{"activation": "swiglu", "rope_base": 10000.0, "bias": "none", "init_std_down": 0.0, "lr": 0.0166, "steps": 4323}
MLP neurons of a small language model. Each row is named by its layer, matrix (gate and up: input weights) and neuron, and shows model dimensions 186-313. Each number is 500 + 40 x the weight over its row's rms, rounded and kept within 0 to 999. Numbers have three digits each. A neuron's up and down rows have the sign that makes its largest values positive.
After each neuron's rows is what it responds to, as a language model described it from the Wikipedia text at the highest values.

L4.gate1681:502526488536475540509542577529505479522545476541498501463492537578571458561542557456471558570508467507458480470471472476547510521509508545493519448481516550424553532470414530532485460495531534424537531603423512535496501484496502541487472493461519594471545477521577498506493560523519436555476509542419548433531537493533440537427423540469532504506501460550505600506462540482512481468515
L4.up1681:575414446513489555575572463459506526517552535544508483546505501527544562608524502462511475473498551469541458457520442490525452482532547540498528483453476558506456482499445459525517410517503499484495533513459526513505485498527559578524485514469427508507455470513462494466538536491486510478491423465451472453578518506521514478440461503537534574512490445512496470466450480471561525455513
Word-continuation pieces and adverbs. Mid-word pieces finishing a split word (tund-ra, cent-ur-ies, Tope-ka), and adverbs or modals after a subject noun (often, also, mainly, may).

L9.gate2022:415515473525434516479510460478526474487573494564445457501491542531483502433579438553491568467474473463510517554438463500538498470527544549522564532553519536499479480499535541457471547500496513533521513488521487538481480466524474527494486553490489486507510529526530529450392587547442537476553454522508479521527492500483575548596472522496491500428470431493492444475453411413581469514461
L9.up2022:499545492502515569486479459554501460464484535464468537567500523477516475363506463540471560564552509475518549536504475527520481559372511523544451495493475443438538542580484497471491412499569542524452539535515524516519485473499497446491507532546480520558562469469452536466489481530529525471525512433532393454484481505512497462561499498483536551510438544526496500493492560445495368448567
Focusing and additive adverbs. Focusing, additive and restricting adverbs such as also, only, mainly, particularly, partly, and connectives like in addition, but also, not only.

L3.gate1531:506471466523491498449570508478539458515455473535474517471542532562435461490508500503532438488448499532446523493515462518461440554523422474460520627470520571492449447480510434442529558504458561573459533539486433499437493489488507491515478459467516504492490496497433510518452482458466463490509505520466514462490478463471511494497535457502509515487552465566530529492538490546499461507494
L3.up1531:529432491509567531543529527521530498526509436495444522446467508566530421489504527575508479526566412549564444547565501533468496555511383460503542542507517523519517513521519520561523490488510581411517433497480501479441524515474481438435498533507472451491490432458470488506464535450498473426538490481526491489491499483520483510495488498519413468545537518443456487483480517474550505537438
Closing parenthesis after years. Closing parentheses right after a year or date range, as in (born 1987), (1931–2022), (1969–1971), usually ending biographical lines; weaker on scattered word pieces.

L9.gate111:479536454439497529559474559549522444485465467470462508501493492535531515594454489477419478536545496442526542452434603439524555544501463511509432443588459479481525606541521528501451480481519470459548480494520499589562538567493542469578476494483529485498509501497534493500460476508478517576552459518471473473489457487482530550444460494501546497493554418580557503480440533519576448479539
L9.up111:521548505496552581494507527475495541386533545488467458494484503494456531480463447464541441546525427449480460472521535493616494475489517539551536502505565401445524512521493538487561430447507514552508485540520487560467531541527489507403509485486495499513561484528520439473487523507529496515545454407416480531468459498542569518493455484449445526531547382475441617435475487480523452483499
Article-boundary line breaks. Double line breaks ending a Wikipedia infobox or list, just before a new "= Title =" article header, e.g. after "Website: …" lines.

L3.gate1598:519419521486478461493499511516462464542456500487496539429506541476535481486511499448463439502470518487534488511483450566481373474563461549488502469476561488472477459500495532465606516394583471543469541522487574441405462501556461567518556528447516547499520575580449465516479515440507420395512527560460460531548510503449523470476552539495499527468417443507529581520471519552607466475481
L3.up1598:490503488522602522470453515427475511443506563483509521503425476433551446522475522432530560538548547573511588502550529519434506560489511561517498476489510551495425540479482514552461503518532566486551488528484543478502443415530443529524510465467520445537437519483485503505483483513528419533525543569494492510527447463547489416523476530558489545523480550474477502492519505441520513483542
Word-piece after initial F. Mid-word continuation pieces right after a split-off initial f or F, as in F-SA, F-DA, F-ARC, f-avela, f-ailure, f-it, f-ight; weaker on other mid-word splits like b-isexual.

L9.gate682:490498480472546538466536601545448573432533449520489521503541498511505517424484506526510557527581471432509508544495462523511492520532486464457447563512516498520458567569423500443501416519442495546529482512535604421478518456458464519484428460485539473490514535435558523529488532481445552514499427498539537419505480460470484505442505475526502515427508510485414447509504507484492521415477
L9.up682:480511461544504524492517577459497471576459445426503443532513524419503476504447513606497522510491491464456467501416468514492517476477525517489546555423505596544572552472536431470563567486533560488530470537455577572549580510460502494471470535546467469459564500537405511502481431445403504560484491499468544435527482456450550466480493505498470485507516477440498524431471517535465547537513
Table and section breaks. Line breaks that end a markdown table header row before the |---| separator, or follow == Section == headings and paragraph ends; weaker on numbers in table cells (24, 33).

L4.gate1146:500469488529483555545561548519533488474447511512591488517536498475443481525457556454541477526528523508529514536442492561533547438523479524522580523535522434462505421531504502533467486552545437502496507449465466458458498481553499516498517547477529476460444490499384496486525470452556514475520494441483419473518427465509560448453522536461512604449537497519440395451510451490528510569410
L4.up1146:454502427484506510490529490497557487517511448478547526465554602528508455455498530488514447504507489484558505451514574510544475481476467581544484574549494502550466503511472514536481485473535504481505495507547455501428509529490453572513484478421505489484543524531485463577477451464496527510522515547494502446521450473495534440443465540515519508508464487442508494519438514553503489425462
Battle and place prepositions. Words leading into a named place or event, mostly "Battle of", "at", "of", "Operation" in war history, plus scattered mid-word pieces.

L4.gate926:463495517449401512492487427485491521513469515521451484534499515554464488437473551463574467509440526543557429513473449515449466478516501489466506594494445531459537515522421448544514510468558465592484587508553543499488484488465457478488510510413427419433518516533463525492492445458556542476515450512533448467446528541516471478481424450548405479488510445522484580467571456476533515496560
L4.up926:498462456511520526445469526516430481541529482558556505456544481552470561484491586476578562501453518587496494572444475548484528517557561519469482534466532506524495509525496470564539478503477529511492598480489569517452561513469435440449508502507477441469486513497414495483497532466526525413488524497558542484541530483462519545504448513480410421498514450454443545495514472582462601479503
Fall and process nouns. Mainly the fall in "fall of" phrases (fall of Damascus, fall of the Berlin Wall), plus snowfall and falling; weaker on process or narrative nouns like growth, history and story, and on mid-word pieces.

L3.gate1014:516462431538540497514511502529516481537540582502515478437539454432516430564465470522532493476471519474597577479493461446477498491523484506495502599515480535463504486469535504568500404478521514571484533537586553457489465454542486542538482490523426499481502504488537569492506487505432571505465495503496488519447454500529485581468551473560471503503522532484480601508498527544502474403468
L3.up1014:550491467559521493498521506537524474517517491485578499462457456461520446447517532603583551518565516494567598480471524498539482484486565526574507558521484484503396496514541521535508527503531540537538475463540535432434425519503510555498495424462560531504482534470518488472500471547404590503511473531497548460466340436508551537466589479510451487537566573473447520565526514498465549488460
Football minutes and battles. Apostrophe after a goal minute in football scorer lists (67', 62'); also conflict nouns like battle, defeat, armed, with scattered name fragments.

L4.gate1089:531471508488467498505493473533482452465511539537485506482502595413541561451392501539400555497463564536516470563509493491477491481495493493489549469496467535458471556504513521438491470533488505469585480539449467491485505505470549457459533501535528533535489465412534514515513536508568549542448452488576463527454500455503502463568505462575551507590479523476475458538509566490442537482483
L4.up1089:572481503447425428526491490527446535462481587558491522508499532453521532517498434507469482488505570483506443534473535486536498487492511481455559508434529467497469523471480498486517557508486546507538437522444449476526456509499463502555487549539549535442488461470526518567510521458608529490488474479502454496479484468538489465533454425485585513569521471495509581461469511487410560484478
Mid-word fragments and codes. Mostly word-internal pieces, especially a capital A inside all-caps codes (DAY, EA, CAO), plus loose words like public, bacter.

L3.gate257:450556519476536550523462443434583517510529465463553418490524634507496574604545414494522527422461454546521532500421430496502555425468529530521522483439464396559496497485452415511496484449489492459499518556535529483498532501467485502540552579545511454479531508401528528458526470492487505505506487581550503416501510450527538510459505491470508565518493464424570526507429515501477462434500
L3.up257:478524476480572417490528470553477530494501515571547532482520474512509445454552442474499417449483520453483451514437541434429536472537523555492520460505532509493541500619475475519553520453525477607450563503494520473514532463539536449504470460423525516538543512478531571519487481538521567455483476540502486532522561498477504467505514442510459485559463490519517557484428523518485428528472
Before a year number. Tokens just before a year in date phrases, like the comma in August 8, the month in in March 293, or In before 2013.

L4.gate1878:532531458506556489527500514492481475567438475587505561497481534525577480493453492488493486529560476478503484474562474527514500446581448523504489543570505502430450522559509548516547493513528539455502488477484454484496415494514480449479458473482540530531462542491513427531475575485526489444493523562471540432532498441505561478541489485470491477529439438435489554438543442543461538507496
L4.up1878:494451471442532525465509499441475506507550500464481489520571552552445436493563493528596451429494522532448518478466516455584503502494487524501499512458573442495480534577491540523531456452538522550567528467493444386441487491482451528499448468503473505484513507504509451396459526509514510501496481522509545502450584443455512455569437535421524487493521505504498486513528474558431472460476
Closing parentheses and quotes. Closing brackets and quotes ending short parentheticals, as in (25) and "ZAZ"; also mid-word pieces of names or acronyms, such as I-F-PI.

L4.gate1372:520479505529417560542516474504525462495458483454471505480459499532485521573512561527467489524416447537424533473556541445474477466509536525508502489556473414523508508471547544503484501502482529580466565497519501486526533482492515555462511438551501526532516453456496478477545543513406538436505502528507457474548470465447479543510506455574432443465442517441521481475493528597463505515505
L4.up1372:513519517460463524566493482468471424482476493477470520460444478497473586505555458530496478520493462431508577469498493519474436466476580517537514510530529482493464500517516539606525496497493495457465507533466535552531487440502541495507449466491536460523480440478556495502555538493486591471575510531538541478566449538454441470549530527577428426559466525485441522487562533596509458457523
Mid-token continuations. Word pieces inside rare or foreign words and names (lap-is, Dar-w-ish, Div-iz-ia), digits after a decimal point (0.43, 34.2), and the foot mark in 6'4".

L9.gate1720:452489503535528534493501518471548563473537503487476487518471564479531468501441476555477475548463418513561502442491427433504607540580523515455498534528507476533458526494417515476496478499534484470533443551485574434504487456413507503519472442498410452540495552427508444456434476493483495445503455465473481443428489529501501526472473422460428549471515565538458508428556411455496530504516
L9.up1720:489539504549445596552559533485510519458501511542516463586514492459541553536474575498498474484488504536485499530440523526459488564528459548487514565501524462479465491426421465507487483529621482487533482467497531500534471501516535475592519474489500489483473535494460476549430506493454560523464473489517471420530501499508484497476521502472497507458501469499434440432545462469458472506513
Before numbers in tables. Separators and punctuation in sports stat and election tables where a number comes next, like "(22) |", "48.", "33.76% |"; also prose words before years or dates ("from 1820", "on March").

L3.gate187:529500521478531523556454494534620550480519512528476511493539467511534461546503534587524508478494491526468504534441474535511605484494555451504495584500500488509431484496500514467572510478536548533476548525497509565510516494541535511468475494504467411555556514510492512394454484497421522483540442469451558505440541477493544484473449521455485514463510498466520472545483528566562505493566
L3.up187:441505454467532512563452505374533439498527457432561442439592472491526494507532434443593456472491533550531498472482484515490458526431460507545501516475534381479494503472466567569539514513541478532516487552495492481510516464605539472527459505512503539459493559521435534490513444512555506467479542564492510466451501550521535510471451506534461449430493488493545477474425482415488560560455
Punctuation after names in lists. Commas, opening parentheses and semicolons placed right after a person's name or a title in list entries, credits and tables, e.g. "Suzuki (", "William Hanna;", "Brian Quinn,".

L3.gate217:476478498543500507526537497465524450453521465470495470495466498523506453505497521518493419506453522442490506495536488515562457524558496571482590553489557549472589520523421575526528492491492553455507422537525468528495527512481590475579489544463489586468500598483508535502525500467518456536489459485549506466459495549540506481567487500502493507508547480488501483597492448510490520507522
L3.up217:434371544507544539491447508497530485453530438494479498461494464552532504556469496456509489527480503467523480484512529509513441421469531483414492493573455502588470450522423451486521573488501554534553540502467500436459501512486522558378494550511556437497500511540476473510521469448482550542535428541500594576461505488516546429469495509514605522556507477449531479537507496502442504485513
Post-heading line breaks. Line breaks right after Wikipedia section headings such as ==History==, == Background ==, ==Career==, and occasionally after ordinary paragraph ends.

L9.gate1940:483505491494442494468499535470496508494615534500444498541449507533554458472548493490421484536510570495477568509500554512509513439495532459489526541553489512582542474461459499503491525470550490450427473411490445558499524488561413493464588465481470503566487543505544598556525466485520525514520534483483457539497474494541412484515503481501531485488520496547559540448497490531405464498557
L9.up1940:479432493542491493425554578477466501482535497439480527441485525437510435525589463501466450502424502480519476524456494529505440467543515516456560530521450523537503443597453499472530535457491430491389469440505496532504542461556460496512554440555493519518510474571523525602505485527536564486547535486497459519486457442490460496567442457427505526568503517482577607400524578513456467451552
Compound measurement separators. Unit marks and separators inside multi-part numbers, such as the minute mark in coordinates (34°08′13″), race times (5h 49' 08"), and 35:35; more weakly, adverb pieces like entirely, highly, -ously.

L3.gate1931:530488494545482513456538588470593446552516465503503477574464481441490526494526497554497543493558558432492519476443480447416523478487540516491468614552465516528499584538458481483384493517489492405537416500464474494468502507520511458559440562509579495502451515497435511455443453479497562468515587601462464516492524506544521451500516446480468507579518459519501530515526523491529586472491
L3.up1931:489526513444541483600505418504503444555526513524529481395480444468502535475405529465505462525523470480429488479542458470492503500497503426479494542460459485467453488517597552466517520524566545518571485504461473467511546493463524503610533454471463465510439472530515474487548515582521568510528463551564491475536535508538437561486504463482497490392398487454390420473523451587497459408490
Table statistic digits. Leading digit of a number in a table cell or list, usually right after a pipe separator, in sports stats, scores, and election tallies, e.g. 5, 4, 3.

L9.gate1015:385500536496500631599516522534474516496487508468497475474430468476470507422548532512472481458484545467467458470462468558509504516503448518508473475508475510540454477450501515537553441543536521503453504491494447452447484508475531489544521514583451519487470542529527511518511486484559448529503510545547458509512481534463495480564465568426505518486539582507489505562504417430506507550583
L9.up1015:533480507470521506513517508490473471466490543439509476477453539479478497500446439533527503479486455487460523475469545501436461484526496507650451506428419430549492451509479429513518538464515546552501474444513537490476417471488448556503489536489466509521523521506552505458479459515477519518472478565560534513513511491510532441381498463488449511526552545437479451519474464454470496486515
Battles, operations, named events. Nouns naming a military action, such as battle, Operation, offensive and engagement, often right before the proper name; weaker on other events such as speech, championship, broadcast, and section headings.

L3.gate1860:561466587469430509454379552584422486507525506533517489511462520517548510549519555445586519499443530468470461516487479530507477492501526491529576463461490547474474447540486509545471544459501462505556451579518438594519508500423477548499491461524448424551525470481481562488533513515464437510496423547485463496530531511481468494516541495463447430540472459486473511493509391431459553507499
L3.up1860:504537533503509523510457518477498498574483475526499495510514509529470568526474495401480568411576459484542490428533464517463470431571445564482497472538415459355540487529500487513457446495499445511491463504526464478491450488476471540431465479502531471568496499486541507443509471494535461442518520529490498538508569457541456475516462492500525554493488499531491460550506483485504464493479
Adverb before main verb. Adverbs or quantifiers standing between a subject and its upcoming verb, such as also, later, often, then, both, and "the two"; it also fires on word fragments like "all" in alliance/alloy.

L4.gate430:527475463484437489443525513488487517492487501512510558505527492481541464511470426511506454554559498461519459481471519525500513518459464487482528481513600505552506454558491471433506456452477483455435533507486489482493481515480476393444444493509463461498469543481510482548477463520517494492502517515523504503495462470455401519437452428548432527588481473486539431417459516539520487532520
L4.up430:545581532456473571494510522491456403498466535504555517535538584495420580486481550481441525479445517464538473442478444523550476458540455478526515512473534509539525452499496456485488496519503608550500513534448469500540500483497450509513507552488493497443524458420439487565418474439477527451508512506517519547662401503497466560499495557509519520493499562421459514477468418533460416503535
Word continuations after Th-. Word-piece continuations of names and rare words begun by a short onset, especially Th/T, as in Th-waites, Th-ors-ellia, th-ym-ocytes; weaker on scattered unrelated tokens.

L9.gate1478:542490493525479514583469474537493454517429563505451471377491505541488492480546460496559483465497484499568460512500524484489486502474531490505500492452508517501460533501466489484520541517447524530521479510498471482535482526495468507587496465468496548482490471487459455509406503449435510423494526529474510473527519536511566437511514458466474470471479501496555451507559561486542498497531
L9.up1478:498472478427490457583536486483483473428486506495486498536488501497552625431489503500483522509536468516539521607559444396486431481468534504493529516502617446551488462522550496486433501545518481575517506538519530523539525426554528516507477466538483542580448494466510442507510493452487544489455497555458505551481456476425511503459431440529527517423427463487490489451460551472521479536531
Word-piece continuations and units. Mid-word pieces after an opening fragment, such as f-ired, be-ver-ages and F-ener-bahçe, plus unit tokens after numbers in specification lists, such as V, ft, ihp.

L3.gate418:451538486586502548485517460479417594460505505501532469499551542509588539572517491546563468531561468505525489535452457504497504479522443404535446493520508527440537556420498521424538448460498532458526524520476500509446484486578558586570434519535541500539548525531557531531496517529477555530471567528549531513490530540476570516532501527476504506548483484472500553422514506501469507508502
L3.up418:483514453480501515530516449490546485515473523428545427517542503546495422491476402502498505560509411572424552490459509430471412540455455424520513475535536495436567477466509485448520475466454526533476445529520501486547456487568514541505467471498501503486466465490488493497546459512448594433483603507561474516526488454521546500512553561516518509546471475503499516455450458558594486487514
Line breaks in structured lists. Newline tokens ending one row of an infobox, bullet list, table or stats line, e.g. after "Running time: 6 minutes" or "| Length |".

L4.gate2021:407532466580493436478497469576537547571422589542515478564458522551476547455534493501512424467489528525488516502513433450522461490494534515481560590471527497484493561479520429414478503490501549503453487539486443462487598497498453545502458516485491520547562488563465497532508484427506584467493476552467502414494480598481534498491503516433470473478514533467443525545498588520442484499435
L4.up2021:492497577480486446542488555498510523519458539530526473439489430503478486493481516507595482499480583461460448459401465512575498459434513426409551489444450497541566494472484535480547452490502502520561506564495525427466553575478492515510426481571420574446453515511551526506520461477451513559496457517539535441474526484492501488444503503515479501466510526531526531485487463484487397482510
Mid-word fragments and table digits. Second word pieces inside names and words in lists or tables (G-all-atin, M-ixed, McG-inn, Ind-ones-ia), plus single digits in table cells.

L4.gate493:452459541569528463447584570487469573478536566497505498488516510579417504478462509494484507507540489432523529556519522520533481505516428418505438492482499522488543546541498469573448480571466446553446476531518518447465492525536504476532469509577500546502482487535519528586578559442424522507596574414501549509551477493499464435574497461484473414530425510481533519444491469439575453473482
L4.up493:429456462539535455509555540432430492449482588548504461537510520565496567507457534497437514493532493459475503559488481556572480551516522518497436521486471478509528486490472500581464534533428424518527453542522536502534501494541520501444462519544489497452505522497487459554545550505417511497569556475426467476579468435504579426506492443507487462521496521457505463450483452556555470496493
Infobox field line breaks. Line breaks ending one field of an infobox or table row before the next begins, e.g. after death place before "- Buried:"; also year endings 024/025/026.

L4.gate913:475484547497449482441492486374518533474570454489522469503562503550515499582497508507517474438562465511464538499434498542556475491567482516517533486510575496525479574495491431462523487507572541431492524487501500540430490473504466521501545483484474482523467515530478496484463521444495570502568436500464515461545473533553521599524512550525548470531444485540545527495498493472450487506531
L4.up913:495470440473429511470483516577448555447476484494505514542492511488530493556522477512497495462556518457504495497508475527457522530489509449525488442547510504467488463529512485584472520513533549544504521548573421477430511529449531496443553516426551544496500505503498507488501465422492521536485477487455522610527510581467489537528468462551493548494541479485587545530518536530472496517543
Section and row breaks. Line breaks right after wiki section headings such as 2020 census, Species or Opinion of the Court, and at table row ends; weaker on mid-word pieces like -bon, -rast, -aud.

L9.gate1263:452462546527505479443507476511493443503432516526606516517497506538562536498485417527508509521396543529471485508502547556441477466556484457496513459475501513503514565479567556438474509505509534476499520472449462559484411563477501505432497472537571492443488533492481557503486443510507476474472476484431419495533539546525416420480453542492557469461553521506533462466462440499452498492553
L9.up1263:543452483474483476427541468529560486495440532512508496506549560502530499539417475520411518572468563565505482513530526564486510504543468493443454534480523524545500497470521488474500460462524475480504552476503548544450463495492467578472484511501445465573557473571463477539451518499485494482505417480508528505513488531483553486557520474556430430434460559468445569455502444474509506494526
Indefinite pronouns and quantifiers. Indefinite pronouns and quantifier words such as nothing, something, none, anyone, someone, one and little, often as objects; weaker hits on scattered word-piece fragments.

L4.gate538:537422488446497525447520518456531415444487549516490473472489513534561444551468533479485490511500517422537488579552501458498454513513507534463475455505497529502489489463545391476496605494531535541533474428561560504492401425566576465478471577481508527527437542472525476458444406457510460481465460559466552528430508462492483445488482564526526432498545450511538591456509488477544519535409
L4.up538:481461415487455487532514447491554488463502514529408563444531592456605500561554527496495535339513515487549445525531502493493475534438471580494448487548421585483494513452530463513450520492440540482458506494494442435521484508571527499487431504446544480517486452486565540562482525488446512491477469478558517468514531493492535555504494514518538482451512518552568461477564502463570453664433
Technical noun word pieces. Continuation pieces inside technical nouns, mostly machinery, ships and weapons (prop-eller, arm-ament, rud-der, br-ake, tract-or), plus scattered name and anatomy fragments.

L4.gate1594:488518498471534545525543510448461526527509556466570525526504457426516519531541591487483520505508440536493540562524450525482470494490559498509580483470546542500486514522513552455560561497531462530464491451551568491455569484542493424558487457486490469446507571487529473486540533496488493505568567517486512523535462466474499447509460505512480437496509486570521546521412500583506478540519
L4.up1594:545510506526567523521540473546516477516465426502419453530500525514524490507499526466493495557459479523445459392516561427468532497518432576460523490518494424571483452395552492517527389510436442530481542573531477542479494506485514570555502446481515475504526470496445552475487477495526462502462471529473532440421547516482512438428606445535453474490433422499484486432496526464500443431389
Token before a numeral. Tokens right before an expected number: date commas and month names (October 14, / At the end of May), "spring of", score dashes (5–0), AD.

L3.gate1548:549480416468490551486480524555506440476544530490430446542444549452494452446485451533477529525548505482537565499521487518467488530518504509527561495472501525509534490453471486531503493531422509469519474459575492538461445492528516471413498508528476497485519458557516500503557452546528460491408521517597593462481489555472521516528491534505565522498483546491384509503560466515477559429503
L3.up1548:539502525492510529480485502435494509479522553563454533410487544394473474440438491543512534538408486482518531451520462385490499438501436435520457450470438465461474525434560523462498518506479475549473464460509560505554527505517450451509489517495486393522513477461543510483517487548487578486440507471487380442564530413446518545487511451506419459474512521440563483491427539504462485436537
Digits after a decimal point. Number pieces right after a dot inside a number, such as the decimals in 156.67 m or 30.42%, plus dotted dates, times and web suffixes like .com.

L9.gate146:417466557494541493507501479510483514555474546567568497527621557544567576555477431459541407516529464498461515463466480523444550396528563474511475508514448460572574508540539425458545529539530471509558493512463481510457445455477495497532499458492491485539445517511493575474457498529501580522527541487547475518504492468546556440561498446480530548498485596496473509490429466459546500457529
L9.up146:454483472466469474576461509489439491489543514486489483490452442523461524490480430401513456509426492515535485452494484401459477465513564560545495517512505528543572554496514478544529569518497540536525576498466489435487486493501547430476475518511536533505507578540565537501456552511531485477473542558494535490511499452512505481468450481545479539512552544402441474498549498549448569520503
Before year numbers. The token just before a four-digit year in dates: month names after a day number, "in"/"In", and commas, e.g. 1 October 2020, In 1894, August 3, 1993.

L3.gate634:527420495403497552545507528510562473463451516460509456426540513484428488447500452560483536527470473499449554499519419491538592532532503453487422474594471482534542502443506507470498503532468523476447502483473417445489554539480475534490511480444494485439511457542507500509490455531497525507499416487538483442459534428463505536465580458459505434470553485528539480467524515471496557484526
L3.up634:564355556505486456518562475530442460490530521523503505395453482492564445489478539497481581484457476514466505519548503452438524474504510480513537482476516437539493495493565434433490529591505466404517490483476520429448490537454482485489459454508503554527516486519466493522536419535536466469456515430529469591422546473513503524528508572418538490506456583525451495506484536502451572516500
Word "public" (noun modifier). Mainly the word public opening civic or official phrases, like public affairs, public spending, public law; weaker hits on role titles (Inspector, Rev., teacher).

L9.gate58:498541516596511528390502478534511552430487511518450552518544582512513494446488481456506479446444459498491484497486479478496524578501527510466483446535450483500468472515430494512461438560521471597445501503427568488500530559465450512486510517501539528510501449519483492519479457486512531486495500513456468438530511488501537533494496500521511493505480485509444551477516459511511492561494
L9.up58:539512467471586477417533565489474490449531499526496538525502540479456453559497529469543523478532528528537543500543459595509533540483514454506499542482491543462508434521571550537407455503554580549443450405584530484497465523510528506478513589498430491547521475492512473457551517510482490495472596439536482442517496537525464539417518487477522531496465543516468500492544512543464578479557
Closing parentheses and sentence subjects. Closing parenthesis ending a parenthetical, often at line end in lists or infoboxes, as in (novel), (Mouse), (RTF); also sentence-initial subject pronouns such as He, These.